config.yaml
n_layer: 8
norm: "rmsnorm"
lr_mult_o: 1.56
lr_head: 0.00385
schedule: "wsd"
MLP neurons of a small language model. Each row is named by its layer, matrix (gate and up: input weights) and neuron, and shows model dimensions 368-463. Each number is 500 + 50 x the weight over its row's rms, rounded and kept within 0 to 999. Numbers have three digits each. A neuron's up and down rows have the sign that makes its largest values positive.
A block is one neuron, or neurons of one layer that tend to fire together. After each block is what it responds to, as a language model described it from the Wikipedia text at the highest values.

L2.gate180:473494509598496404455547478551423631368508458562475536499558474508617491558519452513461548544528479483488493425423532515480599597491480490594510475492577519446459417521529512451522528418429508586467554473486546474463410444563457560398531517425437549482457446535543463403495599443453476498
L2.up180:477480536537544472447469519556423548570520489501496547537490466524555371461494464471481551580443481589479573390411545569553615492389533514576558461462562454492420397461640454471514584477454430496481571567499579470468486451577448515484475581506435538462426540459595451519513586524528551494
L2.gate477:554495437487420509466487389510485486555508410485583589478453481524472551492488496535543509510515629489489544464491467504458539493506435464575466436614435562561527442447460533452490505471479480485650571396580462568486452369468532503510453425524525531533517525457489568532488407611480450419
L2.up477:463557455492550525500469491505595425401506472544573534474406433511466584457493474396467471445418513518470525426411491455460518536508496542582560393536536524494602468514467478479559471455539428427585486529564630412539443517498467543441444439483429559467521522531538493449556507501475449480
L2.gate836:499489401511529454436437511508488415575526480462590497448573490506507457452461489494466566552480490456468470493506494583502599453454597485527498559508497498586480434471636494461540521428556546543599528466535527519505390568536478530534497523585529486471412518434518532546565502514504493530
L2.up836:465484408540443567491469523489597521509492461570533491417514493573462402559553565459484509528529503462532550398374506485492492442498544534415514532545366530495459559465563521517488484473506492492587492474484558465461511513575522450538535506509376487467432477542506609418447431613478421524
L2.gate898:460432524505526527494595450495472515494526490483489479565555614474497508445463478470437426538440522387471475405452479472450518455416552510539522506516557529554497435475417505586520575490470481433590482523523528543517500539495407535479470443489610572513564478461496450579534424515561530470
L2.up898:451418460505521460492498434434479477591561469460509557535526553545476491475427558533551440519349473497467596511530490517451400559526427445480511592498485465510526520436408378547578471475463471488526466501573605479564496499512438522497446563485464548502528566450551510595410478458532517470
Clause-continuation commas and conjunctions

L4.gate26:561562638638454566562484542485509498490427602510517529528480404527464456536426549512485618449449498391542531579515542530456551437514589407513526614533545520557573539439592427584535518506430507412464504472451546492477626593495464551572426449537467515485539574439580504437435560517528573440
L4.up26:534546572462538596452542548503563551503448523420524492551521502425528558505460574464456610499486558413505440478463484461476529469489556396494511535553537433549380477561490522502448510441464478570526521480471552501506547469497437495501591484469491427476474453533603406503506569519506552403
L4.gate28:553492502633587495436575488498422531604471493568563467554491451454545463456514498492483594572530452463420481485534586555490543588543454482528458541522498425518512542495456469579534537474474515530527537481497515475442564447498473560570584477488523505582465567515389550471463381461407532457
L4.up28:467508569606530471550534463472532502504553513570477464461517499464441503577457546587470554474492567497561537518501615499486498598516512560492501531539568487559511482518481517479490494488461562474547493496437602478438491436579452474533529412584485417478553490460595480455406617514461533514
L4.gate205:472469564527521504588528476515491492454508447533478495497530502587502537609516479447440530539594517509461497552452508532545576498393553450443516585514458595482588601538476484516512461509514580542492517518473521486528572608504454478468575496539478592515463548559477513384474491514472541544
L4.up205:487542548485574607545465448498433519554537473483374518482554473461427480438542418386462563513515509434563440507411470488549476530447531550634459498605447499503502572561534494463540564455437515450567481577522463488555462530520416581551475477525565560405545519556586571404439559491556479518
L4.gate547:469495626512432495467560586540430457507538518530524427512482550515547419467478487429594489359396499493421484462455453465517550513507515540482461500476473533445485486565411516394474506481520598570427504622411451426502591541498440412510469528423543621534559417505450435437504492449532508456
L4.up547:474460483438460518458548528470498521509440481541497521451427478639461420540460408443463567485494521356612567526473467463438507618420550559433450538528491555497578486490498529481478380494376417487502526402423518504505540518520500568472497429464422478597565414436500472485551546455480490388
Inner words of names

L4.gate103:459581460476475503486450468541441407537543566531506499432450481561493491623502430460548442481521457542483559518533532368466556443476542536564525560509444502455493417467479557531493536503403518547439510581474566508449524497532454528470495544466429476585439492520556545519490447524508460465
L4.up103:451522494466503542515461485484447508566492456476558496498521408637508549499447509507586516440570376478497537485468485385484498486598524609545457576445488531534503496481603475565548483519376544566458456478495504493496448509560435494606486531580389510546535509537505493484480408522393438508
L4.gate132:476540521440440527517485582503534467546537515551558511525504443500549383540466580536539475466483489489478526415502529454449540468453532470437489535447460540537454425526382515476478515441536516478472493523520517533440456492559515473421470450566524423512476522497536466513392455553486431495
L4.up132:494546473521522494490423542592539438471555476585513551584418523535442432579501593583595493627444496533425517427501497490536555535497521467512516386540477487507468476669500491588470630568516440472472528489526515582553505480565411444561398552439459513553438571427541397514555431505418522417
L4.gate249:510419546474478602544505481546519359590548528425432482471465425488537485526497524541494491537495482473447570500522563590527483462497542471439589546512458562446437607505520566419463537443468441585473531524438498497454420539559597447600469651418512480525507516517507520515609508498491586515
L4.up249:558446496564515531382405527491539511535523419479550514558632512499409494533537431405414537527550493490529543492431493473511455515449508501432636414531525556501482457601472566582478428474493454490542499479521590603478441508528488415547558495498486533403447541476502484466392519526465509501
L4.gate333:434530523550572558466569614511558485494592551538443398408453595595435531629458516475542518460573499553503473514518502440449518499594557525571423507420486481555544508552398571469506529549592486567428533545531402502513503481540449470486493484545486570488517511511558514499553494574460476525
L4.up333:486509560495536493499483540531443480543535538516466518452440521433426448544491437487470533410474564580518576540544493418362510515474515449508449580500533387554519484484436525489534596494489508519521509555484500524537417489552492519522582516554642425537514456545600450507456504609541541553
Comma after complete clause

L2.gate522:538456396478445485466573591455527427505505502575484434495555527524530454506574524499486564542537442496528514498524469506550511552474562511510435613474524439531480514487409427467568493525459477496419472454516415543472485436568518509532501460488402643526586555523533473455448641484523516486
L2.up522:438386475442612499405538503507510541492462425528479435507506513475515524556432460532589568536529509546481492515564549513558617489524595469583472591522603451518479485546530517565535570465447578509461597458530538459434484377623442531527507542530442496480416508511538516547449491448476503546
L2.gate528:505444420512572477454428447472504557432543421451571438527596498458485477578540461532449492472554481487500547476518553533457540510536375482589434614415454506509365430590384521564502426410476502519494522546490566430464396557509504517581514496514523490550437460493504498526535532404459526538
L2.up528:507385454452461547384443466480525557412523531449473565494539565388525459608524568585448524547549491564507507424492569560501507502474484444517462568536545458552485425464491482620536492529549417541403540537555522425458505466472581543586415554501550532497525453472510485431456426482465425513
L2.gate715:556471527482429461456422510568576535496548436643579522442505500512476561531466518503489491451544479516488532546482455489509558469489555358494485508521516541489473523481440476478456476523427517526475473495525489547486530455579419553586522523396591613528455475566414480491456514467462491609
L2.up715:381463490396537479463539587437553521464521395526559433569603551512582555480595576424499559518540559500549565555555600563558485536542455543535468536578486489551450512487490464510534460478523498506427507518542486495436498522536550548500516539554508564543506490518471545520472571437432467504
L2.gate915:444496534558487501477487491469424559397463416520459542491526448525443515489526554551446567504458533515626506476485491477601617450532579509469437416452525493461600458602501522545484578524509462445540510524562504555447557503573484513530437415426609491553467460426535469543481481562492505624
L2.up915:551506530469530482460491500578437560571494467532492559539573521417473520567449505463477470445516536453433519521522498437527507462494603526392373514452582532476411491493522475476556513486520382475564517529635592548432461558445450536484430469471515474471407412472437480533521528495504462603
Coordinating "and" after modifiers

L5.gate797:569502588491563554478509516510501449481535495460538501527454566447496494504505547527422436455466571475506475466474390623406510554437407521485448584527449500585465503510426474468469457434476471549523577615410447433405488491470598411550494513411531526457571581497481441536515513548500575555
L5.up797:556532555565527511481517461561426564491524542461507458505522481560475454460492443520502449500531497475518530501589499597454493443420526530520575513460537540484421461517295450535460518619479519519454485630449427458492493414484493465501396495478513473561548498537523442377548565551427582456
Inside institutional proper names

L5.gate876:606473547484466531476487537546581550455437452455486429519426448470466505555469443535550512476511575580498545500482614453499505494399472459400576480565449568613554580541499485510544497462531516391509482538582476410497542541401555532488541496385533548579546579517455513512427512476533429549
L5.up876:553478462447422510466465480497489558484371488536516514567514454473483463558429492492514576567461487511404459439530462401495442466378541440495557558478510518531527548539528470448544521514567480482518496474534464480506497594489502536493489485397500541486616512530545482464534473482551467472
Geographic location chains

L2.gate360:486492491494531504500476505470542496542473516448521408496501507497545480546540466555473537579474482469559532525417581487507427491477458489469446456432472590511496539432494521477533518498414493519406490480601491434560443542400475481476486497496482494454468597425489537571467428474518496478
L2.up360:598451541563484395504445548411524427526420530446576531495505498502365531481458555564579552513530528516553391538500565553461560489446502526528465477526459556500599551492503476529496445521554513458593564563594504504519514531515594420484396544530618564567497502549457471514501594478489582470
L2.gate450:572413468548511529442483561535543415463458460452485578550470368466483464554404473534490564486549585566555508489418553530528522504486532428501562503532480533521505546545557492492491542551413559522555463503551458467529551555434587481484450479537448439473488505490464454459460465501572486463
L2.up450:531458564505574494469354484463448500637519563576489393624517462517531490505441512473473489417501408456555545455481522505524485547521510474518472504497469510505522488486515561466454536465466591539543365501492422483500589539462516338544516489496491491509401585564461439493517498538542540480
L2.gate642:429538483593542549548439541533497525509524479550529532586419503494505516530446509475454522413538427471466560590528432578462506434459504332446527490522484492585497534516501521471529513445453575560515508523567461464492543544502519389542544643543524416497543504457388443479462604502553522501
L2.up642:532596511555530507466517570562544460549561472521536497628493432496501522481462559558542430445427537479460505496446504466549453520549563431426436563459562465503418475585514489628570613426462529556496611524531500523492474534476532533528469522458483583547459394577441508507436489464507396503
L2.gate1020:485591472470574379401503520454581489485481485488512522613432493476535410468553514525498506537529476421553523438534458487506525515508518573536459494494433514529501565457497514539547514438519468501505557429528462533523474536476555508484532421604552387508444494459473521427449529505501528486
L2.up1020:464447567546479484495384514385554458482571559446514525538508615416571463524617512463496501580625456449416500573566526458415533474509482499486511409570473608514576545480510531508497431483572514478459531500557429540502505453538505456585529543505499469526521522450567501581497461438503460396
Location-relation prepositions

L4.gate322:406462475517452462435508408503465539404489501522488508569448576543450462544465472469491614516425463535564558581460480495505494495474511444527535477468513540517517465368473429446600389537467524458455483508494438393513528556370494518445518527488497511546487557500501460604574582476472552414
L4.up322:539501489539528482433516468527490447515503531501511404590490463504422450531494517538559512469563463463523631481483535462570482582475550492474486539432447529523498474480606421509476460491502503466473554496435444532349441537406454441483450464528525543470481450546528435502502547449414595548
L4.gate532:567506524548522532458499571485513546454535541551593549603458573532556540490480548424410420535478451413607494524548538539495527443479485460446461427513471505542520445446583492532554438458555613480492421544531499412479403603398473437530457405492475485439536419510517505505521502461535517653
L4.up532:534433573406458599440572566515588551560496477466549494621470502566528562529525559524470450594418450494639504452513468405533445444566557444454529379484471465479631478553532501545572430478480535479553512439552456469488495465485566452552461524501477532535494485472506427480443503477518557590
L4.gate580:507497434532485549511593475525451597469537500430605413529500573483624423489544561550563455614542502495484569481456568447490491428518549460566480544508552538496554417472454571473469459479451490469467512511565553498424495524511539477529486561523504514558480512460507517560552420431497498449
L4.up580:572515532565497507470466466457412528451552514528507472453528459513525383475532494496453472568470454499451577459497529485535342499463502494486411585401520591552439517397426538406478534574483574477464493559542545449491530447468488492521526589506549447526521441546460485431510418538432579521
L4.gate679:510475549459578477578528461553461524495530481509466467505515452480501476581497542531532583486530569495484500480588428424517471565514485449586502484481422494527469448457467534501485474494493554405439479568533559546520497446529513507536487459533436485521513543498517434498478514454385505471
L4.up679:457492530453531493535492479515458455566532591460517492425522490498579489515531477467492578567492563567440497506528475463590564476438446500508477399464539497501455505459408509560509535501519543442575502529580507473464586499462570463598596478566512532454426538551403535531493578448440619563
Geographic name lead-ins

L5.gate51:442540488469597495526543459519623499484559527486449559503491503497438523544550447373483505454502431482492570518367518531483495527471437533519517509539506572471479521554528525570453443543484493501520511530466474520415437622410500544473468447514492421518483524449530527513569369578473468427
L5.up51:546553487472476523519545429466487528471538488475528453444433458469457495568502512440403473458456479553534462473540536492590438531503486526492524444563482550494585476426475405532483454454518453485481478525549567535413500503501450507510431393463495551582442515526566549462464534641506433437
Table headers and digits

L4.gate568:599552571441487560452406544463504475513455538569525543501449534490481502436474506426552487425475507523435505477489474533475511580422559477505574468637508529535526502534450510474523532483497536457454601571452459427385522519493550549458492593546471461468507529607565469544611503479483598497
L4.up568:438532533520491543501487506454480494460485557515576586549548543514481473386475559492506589526488490475498564583556488450445521512517388606500553560479475476514461486538446545532504592574443454461542587579552547498535474532505476456458479544533476519523448420450481455457491534563521492531
L4.gate749:579489475484440429393469418475590514514526549449510568452525519539544594578386557516487501433503404495455530521448534565456502488425452346533462522461493448543526571550504512498450495456423484479436537479436435462485521454492562533462438438465426395439537559470508498449529619547474506416
L4.up749:508545583460501553453432521362528514542445570509542552589449604556418454518567493561496441482508488580416521499466540528511523473551477515464627451538431450483505494521524472523517465552492462520518641530539454480490497485505594456407498545443432512497573558503446507457504474554568507510
L4.gate904:491500567607495557474483548419495566527559500526488502565462452522480447470501533450506476577494500560486492531502468514491535488448477513473530483398551496561379483459444529530514543466353413467451554430485455424454652504523501560552448461466380515449427490529415549491496477638484424515
L4.up904:508408562553553550485483442511456505489478491448414415571507518577446509518463508500380433452400551506463517588491407470452527510477684588477443472508547537549538473477435571462509544483600507526471576492423514450435507497542524422542451498544502499410537465470522452467467480498507484530
L4.gate978:506512387453534526398504514505432511394426543495474556474436445485444525492442504462484451480550507529472458448489462481411456544498520512507565510441379505453576520572515571431525512479521503473496570552556506565466421656437510484468525470533504516537442527438501507522409537617570446544
L4.up978:466534505571415486477506483494553456457441543535555538615493431496480527525469546529517522417476564516476478495422494479411435517515430455479499452576545543467551508535509612419536551460502539490416598453567533534479510549442474529590504485544518490570428482494483539506522550539510495509
Table and infobox headers

L5.gate398:496487515510487528522430504618539494463551514589510444430521492611464496550489442556365472470522447538559496489525493505475473457496497552570540472512526553427394487522410581526549521447501467471510471475456513548512523527511524396497604580511531495526501466523500574551478457546491487475
L5.up398:474475466507432524464450442463511454546567548534519458496452547555473467579516477487453534487575464532484547485476482466513456472390604573461637522520448449518453556519424438470460529545469403519532501500488553469577509495516437407470559483444461522537489520515487508580466498555523424465
Clause-boundary commas

L2.gate311:576506493415492534482468486506527475525590508428446542501524454466495548422437501559511531430449605521517482516506439586526501564481539419531453490540487510580453521377470567457506462480524565488476566503581470511480505460521447539487575526521480453453498568474525506416436509505339500537
L2.up311:521499566512497494486485460430485430563525419502424559507502427509565489487509506485499493503496517502578411561512545485645449566502575514505427581523407552603541521563560476542425549486422526484479456535494411533452514512560447474470538552507436532520527456485466548505555606453490545453
L2.gate551:517483504493527545558491404547502450512553492515453432476417546564554527483447529407469579475501625477485520531480499559484502446487469564434462571484470471508556428548456482448554442488473512585494598571503539515528514477514557466527414539493478502450592544517480413472542487493472477498
L2.up551:478478535494532533582538475514501420466555473489524415535456531549535468439422525507564545491500459569500517473479437527527523444466568570487456515490585422410551497525521488535499524535583405463492512592448505456539534461427580576419482525540571451450490404492433446415570527564561538525
L2.gate868:469604534464510513565401551561531494576575436449437459549474442521520501468519578488443520510555428481454501536579518471505618452484505402656421513493518514542428513470496431525573421548572557483520511610546478505530509524411548524499581572470443460499485402583520605470513523464528490539
L2.up868:538556485491424484511466425508555496462459546618488503506525411464514463493549503477450547498436439483506483471562494539479488540490470446552480506449446515503531530446448502567564525427540516532585557542535575444534496560511542491510555456488480427482483517508432580422524412505482505442
L2.gate902:414486484494446454508513497453501547413407402471538494481428442472513493462470591530519534512509470558433526457489476547485440516397457589534479540430387516537461477438527418577578473495539599535396559467470465422528471548477341475527480503495489415486506510531474533464570466523327438444
L2.up902:413480445469497459489506469498620509562417448478505509453492452532500568510456480490462475433492519497495594533596433525563474531488511600587493510463558496495548453505478605516541492478426522434496596461413573387552491480522422430536514524513442415445509541481475461540558489512507516419
Infobox and table field names